Weights of a small GPT-style language model, trained from scratch on English Wikipedia: vocabulary 32000, 990M tokens.
MLP neurons of a small language model. Each row is named by its layer, matrix (gate and up: input weights; down: output weights) and neuron, and shows model dimensions 576-767. Each number is 128 + 32 x the weight over its row's rms, rounded and kept within 0 to 255. Numbers have three digits each. A neuron's up and down rows have the sign that makes its largest values positive.
After each neuron's rows is what it responds to, as a language model described it from the Wikipedia text at the highest values.

L4.gate96:134161164177124080097144113118100135070097114071178116156065118094067157088079090071113099054104069167068107144156175132097124107102130103168151113082150166149062141110095125121164165073100154122152051106139085097146142137134123112135102126147069147145150155152187145080089204142154091081108117137042091131109145124094226151138120148167101117151131104156091157092103106109138133083146140090081185100092094134144172074177134179157124127192176141155145169163139086127139111186140096170097094153119125152155154111167095100216125146160141166121131140090124100143086141134095115114
L4.up96:137129069144105087132100145166127164135113131161131152136182114091161118109126158187160167143115101108086159151099115092116136115139076144132070117090173085122092074107181190087171132160106112059122117079091150150081116140129200140152105100136155155140123129148155090144187139150111084195116092071107179134151122144105128077149099103118143114112159110064195078146196108138102153180124129142174127099147094121123153180162137093095133118106076139077084176120154130114141089092119125158054124127142162148137035124060129119131132113084166099121141131164123078166158110127139099161
L4.down96:111061163150113142079137119117155087103137091049211144173049139137167176121146149111143102028138125165147080146107159134115169110103169139124133071089172134124063148170122125097140104131101125129097146186160126104161135119085126154059086137141106160141125115110119148131075195154127122071109144148154094098116140131142079145105103161097189103146105133133095161113089150115137056087106136138097105097063091091167091154096152141119116132085147181166178087153083148165093180189159089098115099106122080147133199133135132114137128150147132154139172173148092157077132177136151163110
Concrete or technical head nouns ending a noun phrase, after adjectives or qualifying words, e.g. timber cornice, unnatural colours, ESM system.

L6.gate653:175192175193157097144075150145142129148115111103045102111126166107158121099154214088190110132189149147117112132084136166131120046110111121147154108095140086128117123080075153124135130119140112185048098128037185093168128144188177135132167119107115116149119175174117181122163118093103154157191078107121185115165152123109130186108066109148142118162131131154090150092136113042108183143161125164141102084131130126117141092161104119187191116132121097133134122101094148173112143049114152103129130109108123093122167173129144113093112108084109139117119180166112123170155121051055131147
L6.up653:153066146121127097189121142168114152197140109103130104073173154154134135155097138044120107148069092152142099121140113146125135099107161131111159109160066128131152157126131128150173119160155176120063137154092089148093109100125163164154164133171152104082223123135079153146098080183170204143118126114154099159139086126106096048121153131134161086143064115123158124124149055166129154102149127110114146161123135107130177116163069175063090079173146138139117083129130152093061118101112131121122131145133171104092169177067117105118140089134097098109120089075116115131066142112138122135
L6.down653:158124169139156081134153154168067113114114151166200065114223081119185115187127164119136102142164118099110164119097150122166077118109101116084137075171070173125136150134137152170124126143115167105094143121124147139124129149138137082115055091097117096086160089124140141110078096165122107083121154113122141117124110142116122078107111122123110149147113160190118116155107102115112192139107097104144165119117197108185133110151165174099110170101128186138018134147123095152134128082145123076133118127142143131143108132096126140146203117121180178161128092100072102114134073133124135115
Words opening a measurement or location phrase: approximators (about, nearly, just), numerals before units or ordinal suffixes (15 cm, 4th), and located.

L6.gate83:120151140109118136142139152111174092125147089152102175094137095162140186130122157108149137140081097152184125141099102127132138088131087113144112120135122124172130145113147117127110116104133158123130127098144172176183131176108169141170074146137088107113184065097146119131089137147157119070112202109131112128116187128071068099159138150133102158126219145116140123118108105147152133118113062131146148143149229173086160118141168126095084064136132053117064107179108117086107181101078147123111109105186124117120146168168213142114160065098150088086152156123098170154090152141167118076
L6.up83:124149151106144157188136093158111104140149152158076125117142101122116132104160101084131121200128160091126139136135121155131109090172146104071140097153083147116148171166169126110085111127155187151155113131106101095118149134171141123176143117152099080168149132177171065111111077131163146163202106168117158068113098150103116135136198137115089150128186099127169104123124132160105144112100172120168116168124119152088106162128148148078169121186123112149164156111155107036087097155158178101115124087095120114150110145151108122131124134181213109104148147157105116120110071122155135138
L6.down83:146105167139140049071175167106133148144071132102102118160114131043100120174105151148149133164092209147118130086116157124117146149128170096156156060138118121165161144107127187185120229110104192130175116038105103118106172053132123144090166130129104068131183105180178090194195121075167139131184133156129102115067075170105111174051100153120146082086094068150134170107126137136088095082164079125102109145178125210186088128151102156096143105141062165123142065138114146138147121097140121124065091074111118156165092102156123139060156090122128152147106123174084087160081129110104139143
Main verbs (or their final piece) just after a subject or "to" and before their object, e.g. link, criticized, promoted, sometimes a verb-tied preposition (sight of) or sentence-initial Following.

L6.gate1029:192130140089097101124079062130130105117133135148093138147119130131167131158086122097157160080092167053106143150079130117128141148158103192060142164096065140150113136130153169150125111161115112127103066134116135101124096098114148152158104107122133142126118148175118157129152163125117096119132117125157128134188107188137116097168142116144143074139199096146131101097123083135125132109134108151094123129124135122163121156128129167108118069166118109134150142136130124149133066108107146161137140157171112171149146091129137130143119134113129080171124104141088116126134118066122135161
L6.up1029:122112125125154181149159118129155124072130143126090120135171171141122162132096155194207113076070140160114163128183140147186133114159094184126062180141102081067105178073164099128135131158160070139137084119108119120154115072099162082089095105113099045096073060155150147118157098152110076144160134078196159110144103164110153142175139151131109142137118096153172130137141125061135126127164146190159160130080146142108139136102090147055167116065076145086165154115141131123113126181130173135101129095195120158102103153058128165145138144129130134151132128121130107111105093142140129105
L6.down1029:199121140069165149129113101124104148161161099140125154108115148134177139127114154107107122151116147099090163121125104105091138132132133096114133108130140131171121123162142147139126130125111168154124144152147085066107076183166138205158099170130121169184177128091102129146126140141109163118142112189126132115180077110134134137114119136116125113170194101116117098081130177092145100120081122094100094138138126101194138141155131118125084146189159106189100110107111145160151108143117119166072130095100119127128132084117144072110157112110113148188122144077120112130095136134172132124
Given names, or their final word piece, just before a surname, usually after a list or table separator, such as Akira, Ron, Helen.

L4.gate592:147132103073156153152114133142136111140134112197170127108159119099130101199137143142132190106098077135096133109110158112102129115101109151136120147154105131136118136096168140097104210143133155132053176150114144124044097146167118123120102108142146097106111124129117149119092178070098140165086150082114128145111120132124157080179146177097124155146114155107111083123165142143115139124109119138159139082121194112158129128158069164099146124156071085135116143132111129153142051154176143116111140146129134162145125106109120110139115140201158118079088148112122090126075122044105075180
L4.up592:119155154152174153131074139036117133117161141167136148123109185153195154155111115066164131077133085113118068119184113145100135110155103167046139151128117115097105114151150196118093157169110095066129141154145147089103100143113114166097126104117164117134078151093159130152144125170154133172194116126113122099133131098113055146112146122160120114150203137149126119148078115082135163144197128118010087130096128102142143166097073133140113149148174113101126162139084090124142154140108176122101136141134101139159160095135207132114118119125087110123107126140124105164067127119143159118
L4.down592:204169154129203128133152085121078105102105166113187158138155169114128108196151092121160072113155212113114182130169130103105124121061109102159148139093178160155107136121133105100142107206099164088122174086150133171115107148116143120174093142151151123122116132150105129082119194094121144101104133129076100160120150085120136137155147125177069124140157153071142079151144190121203109198100121155122125100142068133152135108072117192203110089145161132135143097149153153161148195179112078136128120108089166120065164091121065132131130171086115120164154132129185178086066121157102144078
Given names (first names, or their final word piece) opening a person's name in lists, tables and prose, such as Charles, Thomas, Domen-ico.

L6.gate1240:150135117151124088155135100158138130118145152186174104104138130114086151128156133118142120129128132169165151146160132118115117133138087137122154152124180130168149153148067193158162151139110108141153098106114106122152131126125144115112135115103099112066136127050172150109082169126159088156150125145065139154101115192094093106130093167176134127148103135138148127135101133112093100155094087097172112081115177103108118116153092097132127092136143160092138123198114108158140060181216157095109103090144125113137143087083174085150093110130113185117111113105110170116112118128118182172
L6.up1240:105153147120118146084150150192149169133105096158156124097168062177126060107108166085165164137171167165164129064109102152132171107123122125140133111130079150119118177089108106121155103057187088125145144100115144113105059134184095123074114118145062141116174121160108205133141123105116113148153125159103157129117100153081122110182161166101169130115160149113105105177133115046126169101153155150145178092142102101163111164128148096145083136145112167161133131128129101155138126118144156117074142100091144125131161166125122160157109150121072123148185149125149096106129175225121154133
L6.down1240:176132090158180068110130133092156150087084103089189105156130157153130144159163137157164107054111179139154171127084127116100122136119090090148156061083126125120139093116119123092174131130160138158176155086108120127131133135142111140125146112137131066166209121179153119083151105123148100123150167114164174037119085189176120106079097174132116118149158156133138124107117198143179139115160133186106091185115105102150129176155144158140079099198152124145137105152073108145113188084153181104134167093119113088167112161124133084188105128181114116154136127065107125204113115150134124123
Final head noun of a noun phrase, usually right after "the", often plural or a plural -s piece, mostly buildings and places: house, temples, neighborhoods, shops, courthouse-s.

L4.gate552:156137118172163133135063094127108115112164104096100158118105080122116120142109132084169139089164129132123089126077211108132126079088125068160129106098150099130117147190126107093144099142112107095102128177130111182147157133128154151180116084128107141138166162077134155111126128137117180161162189100147128115074145168195076152112164169134135142102182149099124085131135125148154152106133117202075068165141147167132198138118137115153094041112158199154111122116158116108139149112183137155109188112121126137186071128232151116110216107117174142104107182111145121147135140081106115191
L4.up552:164139089114067113139130170107128116103164099135146101155125154113131128119123097207098127112096100125133079054118089112099132124154149113128125162102101122164175128114116146131112088130120108087133135087119127125097089182124123114112117033090154119163055097105134159192079128141130116150104054141148225097143133121178132150142160144102087051164150155123115148124149071145157171110144168062168171108087123130136114096085086136076182115126083111144109153111152178065110109144100147098137154181156190096085112158144136094124112157147124129188147152166171104080151119145097160133
L4.down552:141135075091110111117136149137144097139147116166079118144135104160148147133153038084145135115198117164113098127116188159117107110125131116147136077129085110128091167150165196120175106111127099090118095128075111111096173105158189108106143130127071135171048189143063101108137182141123156120183108121140099167093124114103117131094157132127101151093089128104113119069081147116122123184120146167126137128133120087195128119145103154157184152099102066120131116177153153155084081147129165126085129104127137077079095141151093077149095204086131083178088105081164136147182124132204114118
Base-form verbs right after infinitival "to" or modals like cannot/can, especially mental or revealing verbs such as explain, understand, reveal, determine.

L2.gate1740:112151121121133196075102132161137158112127190150098126117134112100160175160139184131100124136149144139124141143118062109146118154207140121148148175101098118143136153163096126163127122105163180110091147099115116193141146171104127071161070072127131121111096094159168136146114095116089159129151078083126061096140137132124063157171104154161134109123140152073079057133166121109088160089100110143145108136119137135023088085124147161192176137117112200194112151159145118146167073071168110098140128094139113075114126162176103142169138116152100123119175147124096104123130140157131125123
L2.up1740:083071067128116174165122105110145147095195176177101086097166116177102145134143139114088106120128082136049157123101128149109127112121157191131118129103122106088155145117095147100139069133159182139104117109043134176132162156138098092117139095151126131117144129086115099136178117114122113112120151130132111127132167140168145141168143110152172181118139111101145142064131187104127141089149126160126130175151099059091073169142190113137103080110175188177137137162160074123138118120100104201141117210148160105079145134169130123079134113131182147076084167075042167104130128114142105127
L2.down1740:102141068151112075174087166151133154078113053182121132115132122217140188147124150038110166108108113114132114129071103195139120145137145116076163118111111111120108114121112117088175096114176091125075070100149098152131147055151125171159130131183114149093139117109148149143132125107122133069087106132068130101140113124104107142134128157084128123147138086160150122132132147215216097162098119081093175132126105168165135117202051090103103103116047118112104096122124097138107123165124116160090101124142114136142157130218099155151187076204134117131122137136153144187116103129172177130
Nouns for a building, structure or physical part or object, usually after "the" or "a" in architecture and object descriptions, such as structure, roof, facade. Also fires on appearance nouns like colour and uniform.

L4.gate874:126168137175170095136118122127092114120094125089197091112179120157187085152105177135112145105147100113116089142109106144130121115112137229125146175190094179166134134122165138119130032089142128134136124169102126172131172140107127144177170078078152111087121178126191146111142136159131101142134202132096148139172172154122132169158135100133100137136123105138185146114061126087124169161094122143130083134198071188122134093114118113131147113095200157095100111139065107147131157099134118138103178105108165137139173124135124112127102100115107122127120100130151107134124089133162112102
L4.up874:162106100120121128165089115174126141168139154094141074159105148137151156120180159114164135151134213150120093087149137117098150119118075106047152124078156183128102191154059168150138128124113174090106114151160142136136128128097101188194135075152070109102143098101142175124069094134177089111142094142154165118120103109143160091108204140112101120172109102130148144143129162165112131070136151131232180155124125153130073069139140086110127167118091102125197101084101115120138190145095101182173187130136138141152102168125102149101108146117168170115176160122145148116137115089149119075
L4.down874:195100087135111178128116189109183136154176159103105065133170119067102167130158084104144064105131165143165149101098066050097175191106123114115140091087147121100146136145110083132144105159138125149148081114124160142109145102171125100124190091188157101167179170104156144063094138113123121102183136103131156169087128193163088046084105141095191138107124093095089121161109077134174109100128146182159140156145145101184100079139097113053132165150081174117124120159123110205156132104111091121096149106129116076139084128084112107162149099160121166143119144145124155140164093159114075107
First subword token of a person's name, usually the surname after a first name, in lists, tables, casts and bios, e.g. Pe(irce), E(meljanov), Ko(cijan).

L4.gate333:162129075169087131137102133182127167128086120142106137164119140137147098152118145111106093171154092091148120145125115155161161173125136146101125114100160121100129130106090134159112094156144088140179101113123120096110108123119129151194180128109094138151119144112140130115156069142160161130138120174076110118119147083134110208131162115109147109136160090122097164099123126073163117103095114143113128061150120117102149129122160195112115134124131175140069085097108146117138107163098087111099127182101096144116175116130083095121096092205109071118154105149115144094163119121123139134
L4.up333:129123128129152147125136122099126124101168146127145175088084162149141096177088145140119159119111100117181115082071088150123140110161105151162066152101162152108181075096116147114135136155166132133134241146091161140120123185120117133108169101130080200144114111131180120103183105173147153138123141133050129092159124097131087182134086109104149102082106117113134073196125092152115132105129153154167179135106174200107076115190111138085126105121118159213146112137117143114131147166115158063131099168125133132074102180096188159091186138134171098115160114113083097093155142162095124125
L4.down333:112130133090091153169134099122132126144064135119129117203138179096169104133135135089127111153088155143121113175140131139090072138144111114161139131120168136090147115103126191148145081069185081155094047097105157079141119125158155117125122097129131082158165110143107155177136159157120154152114064104165094133148171087127176138172173083135106091101108145056154146054124175167170134111151067121148120157113123137131099108105127112160113167103090150111120123176239113145071153122132128175118110129208166110124119080138121102118102100154166200104182108145110091155157130160107094132
Conjunctions and linking verbs right after a complete clause, usually following a comma, such as though, but, and, is, however, that start the next part.

L2.gate308:117128089123105086105078090156137136151164091150128122115083106092142087183107099116150134134177081136124126128142117130115176178128175129152079129145119180124110106116099112168127093134174093150095160145178108062128159087065120134132101127165112164143148165120118128133083138068123192146102180124157151115135060136126138060129101170135132153163148142095156131128104118061086097134143109146148134159111152141176113154095069105111134151163076124121108147146147145175122148115137116104161211144134144143186062145156165064155070104130167088125120171141104127153082127089124120162
L2.up308:065148114084111178053070160158148162144131157107186118163127121095117108101135144090088098101110158113151169116065101159129137139166137137122118122107184161136160163117116117146200147136067160081159107098099100135132135087179117094149116140137121179135144165101132162118142089137067059130116086126139104206078073159143126077156144105157145163147115112101088133090148054117133203098168159086120191120150065153099110159128144136106109136150182052167118087130165122129150191177159174081112102104144098103099138173120108155089155125135145113111133082090172142170157124173187163090
L2.down308:108117137128172111113082122196113211155084143080127113106168135133147091144075121149136167139159147127105137138182142166126159166114094173120126152169138142148143149148093174137125080128137127164157118099163086139156169126118102153186157167126159112171073087155122080151084106079100120147117116120188152153117092135158105086130115210112230090104122143068177127106167103152125117177167118136133223161125159135126142174119149070106134088157058202077152205112117155198140114114124162139162166138077132157133147045143167122141119138159129192113139144134086115146081119081090151118
Word-initial pieces, mostly given names or name fragments in lists, tables and prose (Alberto, Hiroshi, Rob-inson, PR-IVMSG), plus occasional verbs (gets, headed) and codes (ARG, KO).

L4.gate160:150096154092094129134094113075064126118084119171070148147110148081117095120122161082083125127099099145206154118163114070176213206111062155126106099108172087079178111099090102108159126088112168093174137168121183117122130120156131112129149163159146144160150087155175132131108185178125122190116114077103088184114162061041156095079148166137149063120124112225119121093114169154081146166098141164152153150158073097093109159104106149169101166158116138108130123137138156134124088086098083134181151145129141169152124108128145130146089079132157129103094140102108163134127188107128079047
L4.up160:128137151065140109108125177070087113112152235122150126147112132141141127123103111135139179156138106134161158135111079031141181154150115172122104098104091106089117123115071135186189156111170129188140118178124167126129219169097145175125112144150140124100120124126135169202098161167140095253077104108112090164136096119154151133135147115112173123119083097150084111154163160053091106137088129141183125138107105082120088111138135177078131159102072142146123070084198145153106084091147096121132130145120156168141103100164169108123103089160124117146115150148140086151099065117148157123
L4.down160:087137134121086172144143126079142106149112168147120118117140151080164143107125153106140140158126135161192163121153135189084097102155146123087114095153118132101092128127118139090139128168122126151162103087173085135177137106144124116088149122107119113115135100155137082114128203148084103150076159166144131118091167099118174150137138147149092127164099134124087109172110114215156095162081141176130112130086077115090142066187112151155120152137084131170124177104196142168075080161202109113105154166113104074147110158103097092141212138131174105122132193063139181081162144185050111075
Fires on nouns or first word-pieces naming a field, medium or service that modifies what follows, such as radio, television, medical, cyto-kine.

L6.gate140:157142140095097120147143091116114092158175135026118124072162094202118110139141112110142109195136187147159094056105114134134109127144108117128086128059119124083141193125122129093111181121167099114188113142104127168133127150141139119165131081112132106128138115195197083148124149142123132102121080142150133124146135098162130114096186169142134109070126112092129113150121080161106168127090122133111118129116138156145190119118075098147111167139107135167139132089096161118088140119130115127070160095092100107125151164170142116100150053146095161144170126092142124103147112151157111123
L6.up140:096102159126072093170150189142153150105153097192137134096156127126089103145131173120075078101131107114145103146106153112128145140158089130171144105143181103090204147178086105167124137090144181159137162052081122142133086176156120138152153128159144117142102139174126140123126071035157121147081118172075092052199111142174115062102102108140146149107078103072121124108123157159125112118145119143128118131107122098092146200089107103130120097095149137124145153104158156104157201089120163122117081086144101151147097113181104087087180169135178162093127071098106148165122045070133073116
L6.down140:133142145083117096121132090167130127152156135159080116093102080114065209147080112107163200118133180166125091095109158104091127154167109115125090069132111155095014126126153110126151099112103152094140143175106140118183139193113118161172153118137121080127136135171160118154102105132041135067110154123161171097174126148138126076113084119123105156121101106124053136144070139143114172125081132123111088078139136118098144163094169062144081120136110153144123117158093127084117131132089085171141146133176165100139109092151140115145143104159089122118161121090150095133138114172143116130
Nouns or word pieces that complete an expected phrase, often after "the" in military, border or geography history text, e.g. land forces, army, border, coast.

L6.gate474:146163137064097088138178156072148125127141126174128164081154000123129150159137093146097096123095113110164151112155075126096185110068174173119139124122090150146144117086123152141143104107128140161119124102187095143088134120139105127165103062147095117134155129060132129122149085149146139147154136095159089108128128117140135078134155103126101106155093130170208114143118130131113142088115122075149096166067131149174134094146113147096204105113136100141130136176107112126107185134154144096133119163132114124125151101097126119148141132155053031157176117069146109117144103104133118106
L6.up474:174100128140100132130111181106150125090093115140172142122118164163149120159152146097121180110126185123129164129168131158147143086118077129075101107149098082101109169192151116119153142136181131119083146099114133157138112077148195155104095205185124214148088170163122100059097131117159136174093150127140064155094130119092091179132151155136132130080098105142121093130168086127099111094198140109102131119145066147170137128150129138067155094139153149122102172138118083151133181118155076126078139171168086138145131156125076136095179176127132193084108155104101138109078109087203126139
L6.down474:152142114174094132132077114158166109077104086064095187159151134128128102085124083143120110119150129172188137155097078154096111142111162124101081182069115077129181167144097060135168084130088106153085112151110163131132166105159133126141144183062151115125129112116122133138118107149149205137136157150100120114111169106124117130139149118087124148099149105191147128120159132094146161080114153139149155156035121123118158070116209139169123121095176124145127173110064118165184147156098148151149077136127146060145119094139121162085151140098166137086154043136155164121115172174159107200
Nouns ending a noun phrase that refers back to something already named in the passage, usually after "the" or "this": "the executive order", "his confession", "these revivals".

L2.gate1728:115100102132123127187091122161112188093146122155126109106146156137078159138070106151111071149090152092130112172128133134158136195150121139091129102118129132149137096114104160094129123090055086131093097136158129110165086171086101142129150085139142157154204157108112099166119090090134185138095136170119129151110169043137156122129074164139123144120124087096103123106071088140130166152180113123132134120085113111104104100130069118172101084137151160170116118071141132112175111111140151154120149140137101134170093183174145187165141179119117158150201137140146183107140080128085127120
L2.up1728:081097115071134084197079129138135089164141147134099105110139117162115136215119143093142151112132130125104144145109188118124136152105127117116168180138173197086151132123095129089115155095087140083113131131088111086128147108080121169157103163137148109212130100187125178113068121080071164150133134070103120145159116121077156122091118134195118123150142170154094105129189138156160061132131098126118117125206126138157149135088154130178130173150134099135137103116159112161164109084140136084098183124190118069157146185094106154085079142194133160136164120088176155065164135140103141117
L2.down1728:122113090165089144118088139148108106157136236153140089104099129085146139134133152165163126117143081165176181139133160142105146127118148204103116161149134050144160181139079140153123113122112120093140107121117163147191107139160148106115138118133112136126118137099196169114157108102155157127121107163145126149105164133141094121140084100131081117139124080087087144136119172120137149172198120161145081126118158115117115165160111100168139191151052128109116168153180102208108126163098192130125140102163209099157158142106089144132110160165119095120121152122136143111062094083100142113
Capital K that begins a proper noun, often foreign places or names (Kassa, Kwara, Kronprinsessegade, Kilmarnock), plus weaker hits on near, between, mostly.

L2.gate1813:142130160099101137104134100170133134130111151091173166102108148108127080087148139177106103139122110159100132175100146122160168084119123100117135110170138093101153096137090150125118166114120134174075049101176131172143134183151088128139108153160152111152132105200085152120109147142072129129153072105135124112158146137124127127122124133136145134138133168132126155075144155130152084092119075144153138129125173135058135111155109136143104113063143121146107111092104134146151153123107093112132110153159159155132154181120171116068110067111127109122141108098111126148147088169083138120
L2.up1813:141172130097117150151097158147085068133100118073115152103069105160131116163094122106113068101147137151154108097112216071204210136122146164072124099167116115143124138061118080134136121146109145106154086136136124121149098156108082142057159123132131119081130151137117155137127076159157124102108123191098081128201129190118104105155109190108121132140193175073127118141074105173083166110093128118105072154111048122123133079148138126177138117137124157135118126152077063121139181110127062062123080117089155142076127088098076130123157063146105097168132136233079154175114120189132154135
L2.down1813:088110111160134133156102177142083174112126130176180151107136157078169162137160140108093152153099104103158109058076045064129185138093144155130157116125083143120108103147122161092131148108182124100179094114093109109059172123091093190152152163074085162162186142146096142077100128144143113165158124123150131165147118149089125100110100128116122217141174157115093121060077142114176164100092111109219126127136187117099150120115149068099147113180138157159094098098112165102126088072133135166095130154135149112099112178122108119123144105141112153142085123164066116100137096090146129108
Connectives or second numbers in the middle of a two-part comparison or contrast, e.g. while, but, than, x in 28.3 x 23.2, by after accompanied, to in between fifty and sixty.

L4.gate59:123178144153104077135149152127174092149149091117140120064070040109130160105144140087089156091142082047133133123128101150158157132119153130084146112099112120126151114118091113195154072191098172125050155127194060141125129164112114165120154173067077119128174129017141134111178090136160126142163121172122113183104128134138096140160094131171143255096165089091134112125084165124142120150103079154097153099132138113126172127161151126093157099093115153111092141101122169102101071151092147122105127171108159131083133066161131171099171106151130166167069129125131111115141095103146130145
L4.up59:130131162071156087142105118152142120127141108107145110135139118117186090104125168158238194165184103090126125066179144097130162164108141142145082113170122171127191100113146134144122114118123130059092176147167078073098125116118121114063153153090090157132109115149142164095179163118178122133168146121193096126111108148125095155130080115130163140109108114183141113172117125154116122122163074089093042131155126112088194137162017160111157165097123092142151076121098163132126148140114156120107080161122088138104167130129134155099141139145137152127077137117120114119150084109128123130
L4.down59:128106131090091072121182174096156129135139117082106170119150151094124120085118152083104144107131040126120066092147150168089182125123140160142114125147111149091196094136123134161151112111103143106139096121100152129140138149174174130171138133106118140084123142208187173133127124104136138197125103097136080169187085113064155141166209103166047116110114173189128134136155114126151161131114162087157126145138137130178190186185136171135068121168200110146138058194138135127112208097073099105228117105141166107150089051144140069106164144107109154095139080099113181095077091171106105111
Generic nouns after "the" or "this" that refer back to the article's main subject, e.g. the club, the station, the facility, the book.

L2.gate949:134137147107192119137129077163082089129111120134120150135153127127154111090163121187181088087172105119101173116161112145167091123147154109104103085109116092124141186137085126185131122130106107172118102145172172113125164161202093117113151160080131081116175121101133130118149144096200119134128098103191159153108129130121137163074160161178132099127144199161085122182060160088167130150089147108142131105102074144134112116153173177128086122134096149061130110132165124092077088122139111104122176130115170134155111141146030045128119157132159102087154133164089149116149161150127114160
L2.up949:144147108132133136065150113119134086088103117150202066139118163134087105108119145150110168133132132124153099125161145110121160106137107113113138124169114106090091132113087121078160142145150166125103177082187188064222096076101121129174173099103096178114081117119101109152134094130208114126151133116161157154120100116123123091154115083128180120138116130162100147198111127104090106111098117169103125096164119165095109123109095145128122110151025122132209124143143155087122156134135091146180195125123101159093162121124154106126166090118164129127192105155164156155117173094061082130
L2.down949:084185154149155139151087209123132125100067086151101127083064071131149105126168112166171160124120131114111120089172104153094171152077139090091118128121110125113127108102115133172120136145128121128188167093151107154143120137169122095108149172141150136165125144161128124103087136140136115193100119115117215057175122166164110095110135176132116118081112125104173117144158202091145116150126098126186138125106155080142182102108142130199146131163139156060143086116095128182170112171134062130130196176065149111162100137144158141117050176149198092117105173129188172126142108140074119145
Nouns after "the", and pronouns (it, them, such), that refer back to something already mentioned, usually as a verb's object: "gave the film", "approved the building", "use it".

L6.gate74:133184109127136134142125176112124165139135128191106194150133107078151105121124186070127100207150199145117162080140143083099117184095140066163106123125093095179110136121146117153081123164122133100159139185104078167147165129122176128069193163112162102169122092138179078094084135146088140142122116146122134145179138098112081131120150109160156074152082078140149123086115103172184095132082098130160108153151107098069123150143146130130124124174139119126207146124174176119144160164146091120174133099179111130152171100132108163118120129118093126082094136163067135072098172140111128120
L6.up74:169112145075131126155094177056145151135122118164125111163166180123148082083146166119111173136134151090073248109174156135050127107126112191172065119088142110146152166201084128144129163123152126146126088131075127137151158074107145152190159103095113091135169111113137161058128117114107134130112139146070101135167130117079077117133183088097089127171111075152188137119160094123153123153105117110144105104085113174144086102149125088154100155061140189169175189156136073119088121147168102105057141175134129153084136073153134110124120111122168139125106105142134107135115121180188137082
L6.down74:117148107139101075123106142118120125107094111146171125137203070117099147091138109115158148156089169130077128133151159070126146110140134082125073110139117114132173133093112152130141144198144121127123137106132045097100115145150102063089121143156129159144060094145163157062095134112152182170107142132153132154160134094157112117103072177163097089166071097136152113114133108176146072117066192185093117151122210159166148097195159121151108127088114091153191118126158121167104162102061169146130156080051096182141156089124118099122103082125142095158165127151101126018161137152110121095
First capital-letter piece of a split, often unusual proper noun (esp. K, B), in lists, tables and scores: Kelty, Kluivert, Helgeland.

L2.gate1633:124084116095172135103161128101130106105116172120084133201156137147133109135122100174175097142158078120180101165148125110165123149145113158110150159173039108138134098125161104096114131113113163126086140132156150053051147144146158141076083186133150063158091109130172083162145105144150167191126169094125132162189173146106175143153167069127127114116183128122107108114118148191142107124125123142084131082121141140101155147117159132102131154147116077108106095110070138065091120085062145113110137161129173153117154112131115080126125160140122095219164064119138216143061166130087116146
L2.up1633:134147079068183112099154125132147109084053162097131138147122162049123139105062143146167144142130123132100104184125103072147130092116098099084115131182148071116124059135096094137074139019143069114165156195130126156115103162071091126109108116166098134137108137134162089132171116155156154118083100106136207059147132132132121128099164099134141156141104114133106162117165105149136118095126093129078107116124162163088207134184125149100119109111122124149194118163163154129172105072070085139166210121153093130126078090104074144080157114120129137161156070083153083174101095192130116134
L2.down1633:128148123026164156164158159205101112115153167042125067204129095102137150111102125144157153092130087101154113077111126189155113120141126116106139113113100113118120152188077120060059151110156156058064107148072129097097122209149184139138177150145133120131120102110129085088174145130093146173118114131135107169110116168139149128089166113102122109126106107146171123102160168077111083206134148140118157081130119115102189130114181134129089115139132123110127137139110117153092184090183093107107114130148143071148105125147145172125176168063095140157181157108139151096060140163147122131
The first word or piece of a multiword name or noun compound, often after "the", "a" or a pipe, such as radio (therapists/airplay), Land, Air Force, Urban.